Part of a small language model's weights.
Size: 9 layers, width 640, 8 heads of 64, MLP 1728 SwiGLU, vocabulary 8192, 52.1M parameters.
Architecture: RMSNorm before each block, rotary positions, no biases in attention or MLP, untied embeddings, normalized queries and keys, attention and MLP in parallel.
Training: a variant of Muon for these matrices, 511M tokens, 7790 steps.
MLP neurons of a small language model. Each row is named by its layer, matrix (gate and up: input weights; down: output weights) and neuron, and shows model dimensions 496-559. Each number is 50 + 10 x the weight over its row's rms, rounded and kept within 0 to 99. A neuron's up and down rows have the sign that makes its largest values positive.
After each neuron's rows, "raises" lists the tokens whose logits its output raises most directly, leaving later layers aside.

L6.gate1128:49 51 53 41 57 39 57 44 58 54 53 46 59 67 51 45 36 41 32 56 65 46 37 45 62 50 28 42 52 53 40 58 42 25 54 43 59 56 54 45 28 51 65 42 56 53 54 48 39 47 57 57 55 76 53 41 62 68 46 45 41 29 66 48
L6.up1128:65 35 62 45 60 38 47 53 41 50 49 67 53 51 44 49 39 56 56 35 60 43 78 45 50 43 49 50 70 59 50 34 47 39 52 43 61 53 57 57 49 43 69 59 58 43 59 53 43 59 44 54 52 55 47 54 47 72 41 62 29 37 60 51
L6.down1128:60 52 70 38 48 53 45 51 45 45 54 57 51 63 63 49 40 57 58 58 46 58 61 48 55 38 51 37 39 41 43 39 59 47 54 55 61 54 48 30 50 61 48 54 38 48 49 40 56 48 42 48 36 77 35 62 36 46 54 50 38 33 46 54
raises: ".", "eral", "OS", " .", "22"

L6.gate1587:66 47 38 61 48 51 48 57 47 36 53 63 44 44 39 55 33 43 39 41 52 47 55 55 67 62 33 47 58 44 49 38 60 41 57 45 49 57 61 70 42 60 51 40 64 33 65 53 59 74 46 65 33 56 57 68 67 58 57 31 46 49 43 62
L6.up1587:74 52 47 44 50 53 36 52 52 51 42 42 54 39 49 60 57 45 65 45 54 54 39 50 55 48 56 40 68 46 52 53 38 35 54 46 38 63 53 47 56 53 46 62 49 66 67 37 33 51 49 65 45 48 65 69 60 61 65 48 36 56 56 58
L6.down1587:47 58 60 39 66 66 43 57 43 44 52 58 45 41 48 41 34 54 59 32 55 44 45 66 41 48 54 65 43 59 68 44 37 40 52 43 57 36 50 44 43 38 52 55 35 58 64 38 52 56 49 59 69 58 42 47 50 57 40 36 38 38 57 63
raises: " Ireland", " Canada", " Italy", " Israel", " Australia"

L6.gate251:49 49 60 55 44 63 67 29 66 64 43 69 52 35 68 54 51 62 51 56 52 25 43 60 68 58 56 46 34 55 30 38 65 36 48 47 61 43 40 58 50 51 51 39 37 51 56 75 39 56 57 68 44 50 42 44 56 38 60 55 39 34 42 49
L6.up251:38 67 45 78 45 65 51 44 58 47 46 48 59 59 55 39 61 50 47 67 46 31 49 49 66 47 53 57 59 50 50 38 54 23 40 59 64 44 40 70 50 56 19 30 41 60 60 71 53 52 51 61 60 50 43 64 64 48 41 66 35 55 43 58
L6.down251:57 43 49 50 61 53 53 42 50 54 60 52 58 49 49 59 33 46 51 43 35 52 40 50 65 33 38 48 55 62 48 49 56 58 45 74 67 49 48 44 49 55 34 42 53 56 63 45 56 47 54 53 52 40 52 35 46 50 65 54 52 37 29 42
raises: " movie", " series", " Movie", " Series", " Episode"

L6.gate253:50 59 52 49 46 45 52 42 57 56 41 44 39 60 51 42 68 54 40 47 46 46 49 42 46 39 65 42 46 46 49 53 55 47 40 44 51 55 35 50 57 51 59 42 53 47 65 45 54 37 34 43 40 38 62 40 52 50 44 66 45 46 44 52
L6.up253:43 18 56 63 29 46 49 47 59 42 50 51 55 42 43 46 47 47 45 57 39 56 58 57 46 36 54 37 33 62 40 51 44 54 70 64 47 56 37 66 50 59 36 39 45 52 40 53 42 66 47 33 49 46 67 43 55 56 54 45 54 60 49 70
L6.down253:60 34 49 38 28 38 51 47 53 44 50 56 44 41 57 64 47 50 56 39 40 68 33 49 42 39 51 42 47 56 52 55 53 57 47 50 48 56 40 33 57 56 48 52 40 46 46 38 43 23 59 57 46 30 33 50 42 40 43 64 49 72 40 55
raises: " movement", " era", " genre", " format", " community"

L6.gate497:42 37 38 26 51 36 51 43 44 56 62 38 49 48 42 33 55 42 53 41 41 56 62 36 59 42 41 51 53 45 61 58 51 62 40 60 46 39 62 44 42 46 54 55 62 43 47 60 52 46 45 30 47 65 55 47 22 56 55 51 47 49 36 40
L6.up497:53 34 51 66 59 45 43 58 51 41 56 57 30 50 60 42 56 61 47 27 61 46 59 53 49 64 70 35 33 52 60 43 46 66 68 70 58 48 48 48 47 61 50 50 58 51 43 60 56 57 40 59 58 42 61 56 52 61 50 57 58 52 39 61
L6.down497:50 58 50 68 55 22 59 46 41 48 49 42 46 58 42 32 59 36 49 45 52 58 63 48 55 50 53 57 71 31 45 47 36 54 61 68 63 49 44 39 47 56 52 38 35 38 45 66 47 46 50 48 51 44 58 56 36 57 46 50 41 60 21 44
raises: "ual", "ually", "iv", "ure", "ua"

L3.gate335:46 49 53 54 49 43 52 57 57 61 44 75 41 49 56 65 61 49 42 44 59 59 51 48 48 47 60 51 22 52 49 60 46 57 50 49 39 58 48 41 53 50 45 44 54 58 39 49 51 45 52 65 47 60 51 47 42 58 58 42 64 53 40 43
L3.up335:60 60 75 55 56 43 40 60 41 58 41 37 47 46 43 53 45 52 47 39 63 41 68 28 41 45 44 57 46 55 61 42 46 45 65 52 38 43 52 74 59 69 41 34 57 66 40 32 52 52 52 61 45 48 66 57 61 44 52 57 62 51 42 64
L3.down335:76 56 59 61 59 58 36 43 38 49 47 54 38 44 55 46 51 50 40 46 54 42 64 51 77 58 51 66 26 68 61 54 46 60 50 42 58 47 52 44 52 55 44 54 49 43 42 43 52 46 34 53 31 58 60 55 49 52 47 47 66 51 44 66
raises: "ific", "ify", "ature", "ifications", "ulation"

L6.gate711:38 57 58 61 60 58 45 68 51 32 43 45 51 50 59 44 42 39 56 56 41 49 61 63 57 24 47 48 59 51 27 55 46 53 70 51 39 45 64 60 29 48 62 66 39 73 55 36 62 46 56 69 42 48 43 39 61 49 43 57 33 49 37 53
L6.up711:43 42 32 43 76 54 49 55 55 49 33 63 35 48 34 47 74 50 56 58 52 59 55 63 58 46 43 41 52 51 37 50 42 56 39 43 52 50 66 48 59 47 69 55 40 67 62 57 60 49 40 58 41 52 59 29 47 46 69 44 47 56 44 78
L6.down711:44 53 50 48 51 56 45 47 52 50 63 52 51 39 55 59 55 58 45 43 51 65 52 52 47 52 52 50 58 45 55 36 51 54 46 59 40 43 42 50 58 58 51 51 53 43 60 30 44 63 47 59 64 48 58 52 59 51 52 52 57 53 38 42
raises: "E", "You", "Col", "Un", "D"

L6.gate964:46 45 45 51 31 44 40 47 58 35 46 39 44 65 36 56 51 43 42 42 36 50 26 44 54 39 40 54 41 42 50 41 54 59 53 43 69 60 39 50 62 49 29 51 47 55 44 57 63 25 55 47 60 53 44 56 54 55 42 58 30 55 64 49
L6.up964:25 41 59 28 44 56 63 64 59 41 40 36 35 42 59 40 57 53 49 37 52 64 41 31 32 50 54 57 39 43 58 66 48 48 46 62 35 43 44 44 65 70 32 33 68 57 52 54 49 47 59 62 44 71 48 57 65 58 64 72 37 31 31 50
L6.down964:27 52 56 53 56 34 52 67 43 43 52 46 32 52 33 46 58 54 46 68 60 41 52 45 45 44 56 43 45 48 69 47 66 44 51 53 59 73 41 56 44 48 46 38 35 53 39 42 41 53 46 58 49 61 58 38 44 40 51 65 35 36 63 63
raises: " above", " by", " below", "#", " growing"

L6.gate16:58 40 45 61 49 58 38 61 48 57 47 42 40 57 65 29 40 61 47 49 47 45 62 78 53 43 64 38 45 45 44 47 48 47 43 46 48 33 55 43 54 44 53 58 49 79 52 59 38 53 48 50 50 50 65 42 40 54 52 44 55 46 38 53
L6.up16:50 66 53 44 59 46 52 35 43 35 44 49 72 52 54 41 44 69 56 49 51 53 27 52 40 45 65 52 39 55 84 70 43 70 46 40 46 55 54 56 60 31 41 47 57 54 70 58 51 37 61 51 50 48 35 56 45 38 58 43 49 52 48 59
L6.down16:43 57 32 48 54 41 48 51 45 62 55 42 63 47 54 43 52 69 50 72 59 48 66 59 47 63 40 51 48 47 60 54 54 54 54 49 52 37 55 52 45 57 39 49 66 48 53 43 63 55 58 49 57 58 61 36 56 40 60 44 51 43 49 50
raises: "er", "ers", "lor", "state", "key"

L6.gate768:54 50 55 45 42 74 56 62 44 50 36 39 72 25 49 62 57 51 31 32 44 43 51 52 39 34 48 54 47 46 50 53 67 52 22 57 29 46 62 55 39 45 59 27 49 43 42 61 49 56 43 63 59 39 60 35 48 41 62 56 45 48 61 64
L6.up768:41 46 65 56 49 52 46 58 49 62 36 41 62 32 34 45 59 48 52 42 67 40 59 38 54 55 50 64 54 54 28 53 47 42 49 58 58 46 59 38 61 49 39 47 52 35 54 44 37 55 48 37 45 38 33 51 56 61 38 52 50 51 55 69
L6.down768:58 51 55 58 41 35 70 50 45 56 48 61 80 44 32 31 43 59 60 34 51 59 67 51 53 51 39 52 49 21 41 67 58 61 57 41 38 44 60 54 51 45 59 44 59 49 50 37 47 51 60 60 62 45 53 60 56 43 51 53 49 48 59 48
raises: "act", "lo", "ex", "l", "ow"

L6.gate173:52 63 59 34 59 41 39 53 45 53 59 47 60 46 52 47 40 55 42 61 61 41 58 45 53 33 51 48 42 49 75 43 45 34 46 64 47 51 56 42 48 49 56 55 47 43 46 60 40 60 43 50 61 60 68 50 57 40 50 34 44 32 55 55
L6.up173:65 56 33 39 71 44 43 49 46 47 62 54 56 53 36 59 62 65 63 57 58 29 51 43 59 44 51 46 45 48 38 59 52 48 50 41 41 53 47 50 40 48 66 37 51 34 45 31 63 59 39 43 72 37 60 54 61 56 52 50 54 45 53 52
L6.down173:64 67 53 48 55 55 41 52 49 53 48 53 49 28 59 57 49 42 56 63 70 54 46 44 74 36 42 69 62 37 35 46 55 47 42 65 66 38 54 39 42 56 42 54 26 42 47 51 30 54 55 49 49 45 55 45 55 52 61 31 62 45 57 39
raises: "de", "es", "din", "iling", "ld"

L6.gate1108:46 47 45 53 47 44 50 37 48 52 46 48 53 46 33 73 59 57 83 77 77 65 50 56 45 47 50 62 58 57 45 61 46 49 48 36 54 58 54 40 65 62 50 43 41 57 53 38 66 38 65 56 31 61 50 37 57 50 46 50 40 49 42 48
L6.up1108:44 67 63 61 53 33 58 50 49 65 56 44 58 63 43 46 61 51 64 61 49 47 52 49 44 61 55 43 41 57 38 42 63 45 44 52 55 50 56 57 57 59 39 34 38 44 60 42 56 28 53 55 30 67 35 36 53 48 46 59 71 45 53 53
L6.down1108:42 37 32 62 63 42 54 53 48 31 51 24 46 47 38 49 44 58 46 65 62 66 61 52 56 58 48 36 47 64 41 42 43 56 46 44 39 70 60 46 49 47 47 52 43 50 67 35 63 37 52 44 35 61 65 47 31 61 67 57 53 45 29 75
raises: " laws", " Court", " court", " judge", " investigation"

L6.gate1278:66 42 60 35 47 52 52 44 60 37 56 51 48 55 30 47 62 67 63 52 56 43 38 49 67 54 44 30 24 52 46 56 54 55 51 53 33 56 52 68 41 51 53 45 43 48 38 56 47 49 73 58 64 44 51 38 48 32 67 63 60 66 57 70
L6.up1278:71 42 66 37 47 55 58 42 56 43 50 58 38 52 49 62 52 62 60 40 47 54 45 59 51 60 55 30 46 63 46 42 39 47 57 57 53 47 52 73 42 36 58 39 51 53 43 54 52 48 43 40 52 39 57 60 53 33 37 55 56 31 61 67
L6.down1278:58 50 45 40 67 48 50 57 60 46 43 42 59 53 50 52 57 61 53 59 53 47 44 37 49 49 61 47 68 40 54 38 39 43 37 39 58 31 62 44 34 48 62 53 33 50 41 39 56 53 38 64 57 38 47 59 56 58 50 61 50 47 45 74
raises: " a", " an", " another", "old", " someone"

L6.gate788:55 49 45 33 55 53 33 53 42 39 58 34 57 46 46 60 38 62 48 45 57 29 42 50 37 54 31 61 66 51 41 52 47 57 42 39 58 59 42 57 54 59 40 54 42 63 55 62 52 46 58 55 38 51 47 48 72 61 52 61 54 38 51 55
L6.up788:55 30 18 51 44 66 65 35 43 62 49 55 45 28 58 76 40 54 64 47 52 41 30 41 76 44 54 51 64 62 43 38 46 52 45 76 49 42 45 59 49 45 45 59 55 45 47 46 58 56 55 34 49 61 60 53 49 42 53 55 46 42 54 43
L6.down788:70 46 64 39 37 40 47 43 51 45 59 54 29 56 37 52 49 54 64 64 46 48 36 34 57 31 49 36 58 48 40 62 43 79 51 33 55 58 34 44 54 31 34 55 51 50 56 46 58 45 52 62 53 38 48 44 68 34 59 76 56 45 72 64
raises: "nce", "nt", "ment", "rs", "red"

L6.gate917:57 46 71 59 62 55 42 33 47 58 58 37 20 57 58 49 33 44 57 69 45 39 56 35 35 44 49 48 56 53 50 45 49 39 30 59 63 38 51 56 50 37 49 50 48 47 52 63 58 56 58 57 61 59 51 48 42 26 70 60 50 54 44 57
L6.up917:31 51 54 48 66 57 41 59 70 57 58 63 70 55 66 42 54 49 60 57 39 47 59 54 42 66 62 52 52 48 56 48 43 36 45 47 58 70 36 49 45 55 42 44 59 42 61 62 31 61 67 55 47 45 61 45 52 36 49 59 34 49 56 53
L6.down917:50 53 49 51 55 70 50 45 43 61 37 37 47 45 75 52 43 56 47 29 64 57 50 78 50 45 55 52 57 42 55 47 37 37 36 47 63 38 39 38 51 51 61 58 50 69 56 51 36 46 50 64 41 52 56 48 53 35 43 61 38 50 40 60
raises: " Count", " Duke", " emp", " King", " Earl"

L3.gate40:53 41 58 27 43 71 54 57 54 68 60 52 55 54 61 50 52 46 61 41 45 49 44 60 62 49 41 51 62 67 38 57 46 68 42 35 55 52 50 25 52 48 37 58 62 46 47 60 46 54 67 67 47 50 42 44 56 44 61 38 52 43 31 30
L3.up40:68 56 26 46 46 46 36 61 51 39 57 46 52 62 37 55 53 54 44 35 58 47 58 61 47 62 25 54 53 73 47 34 44 47 65 59 57 53 56 53 39 42 52 37 64 60 57 49 51 46 56 57 51 60 50 52 46 34 51 50 46 42 58 61
L3.down40:63 43 50 37 38 59 53 38 44 44 57 63 55 56 49 57 60 38 61 55 53 45 64 40 48 48 43 48 38 61 37 43 36 60 50 31 61 51 53 47 50 59 51 66 44 29 68 43 51 42 48 40 51 54 49 54 57 52 39 46 59 45 66 39
raises: "ento", "uri", "ents", "itt", "als"

L6.gate8:42 42 45 50 40 58 58 49 47 53 60 62 47 50 54 47 50 43 56 51 55 64 46 44 34 50 34 58 50 24 47 62 57 57 33 52 38 68 32 56 58 49 45 44 50 52 57 59 46 52 57 45 50 64 46 51 41 41 40 51 35 68 43 42
L6.up8:54 37 49 47 46 66 37 50 55 69 40 43 62 72 39 63 68 41 45 58 60 58 61 47 57 32 42 50 51 42 57 56 43 52 54 42 40 32 41 31 49 26 48 40 49 45 59 40 46 52 46 59 49 49 43 51 54 63 55 64 49 42 43 60
L6.down8:38 33 47 41 57 58 40 66 60 32 39 48 60 28 61 45 56 50 57 60 41 63 48 49 66 47 49 50 60 51 41 29 50 45 44 39 40 60 56 52 65 73 57 41 48 30 63 61 47 50 39 54 52 64 45 49 49 40 31 52 55 49 48 50
raises: " December", " February", " January", " October", " July"

L6.gate1668:43 59 58 50 53 43 49 67 59 60 38 52 36 62 47 40 40 46 48 40 63 46 48 45 55 37 45 64 40 50 35 45 51 51 41 60 47 40 46 69 58 76 53 64 53 67 56 62 54 41 62 49 52 48 58 45 54 53 51 49 56 52 32 54
L6.up1668:60 50 49 63 48 44 39 40 55 40 55 51 39 45 36 52 41 71 65 56 56 43 45 51 53 59 47 57 48 57 54 61 41 55 44 40 49 48 52 24 39 39 69 37 61 51 31 36 72 73 78 57 44 55 63 60 55 55 60 58 50 64 51 53
L6.down1668:55 52 45 62 46 56 72 68 51 42 49 36 51 73 31 44 35 53 45 45 62 45 39 66 61 46 32 41 77 56 68 72 51 53 28 38 53 55 62 48 41 59 29 51 56 37 52 33 33 50 55 50 55 35 51 53 61 46 50 58 64 72 75 64
raises: "h", "ade", "n", "een", "hing"

L6.gate554:45 52 60 49 34 48 57 56 59 65 63 62 51 37 63 50 54 59 48 44 55 47 56 44 73 47 46 39 46 69 49 51 54 47 50 54 50 59 52 61 52 44 53 55 55 52 50 56 41 53 54 40 55 47 30 42 55 33 57 60 59 44 57 58
L6.up554:62 63 42 48 41 60 60 45 51 50 52 54 68 36 58 66 62 44 37 41 45 29 38 57 49 57 33 14 59 50 43 18 52 47 36 60 34 37 33 39 61 27 55 32 54 65 61 60 38 43 55 45 32 32 39 34 52 46 44 52 53 47 27 57
L6.down554:46 51 68 50 46 40 52 59 70 46 42 35 61 58 36 39 43 33 37 70 30 48 39 57 55 53 39 34 57 47 51 40 40 36 64 35 48 46 52 33 50 45 60 52 59 39 49 43 50 65 26 45 46 29 44 34 45 47 53 75 42 35 35 50
raises: " called", " known", " referred", "ada", " available"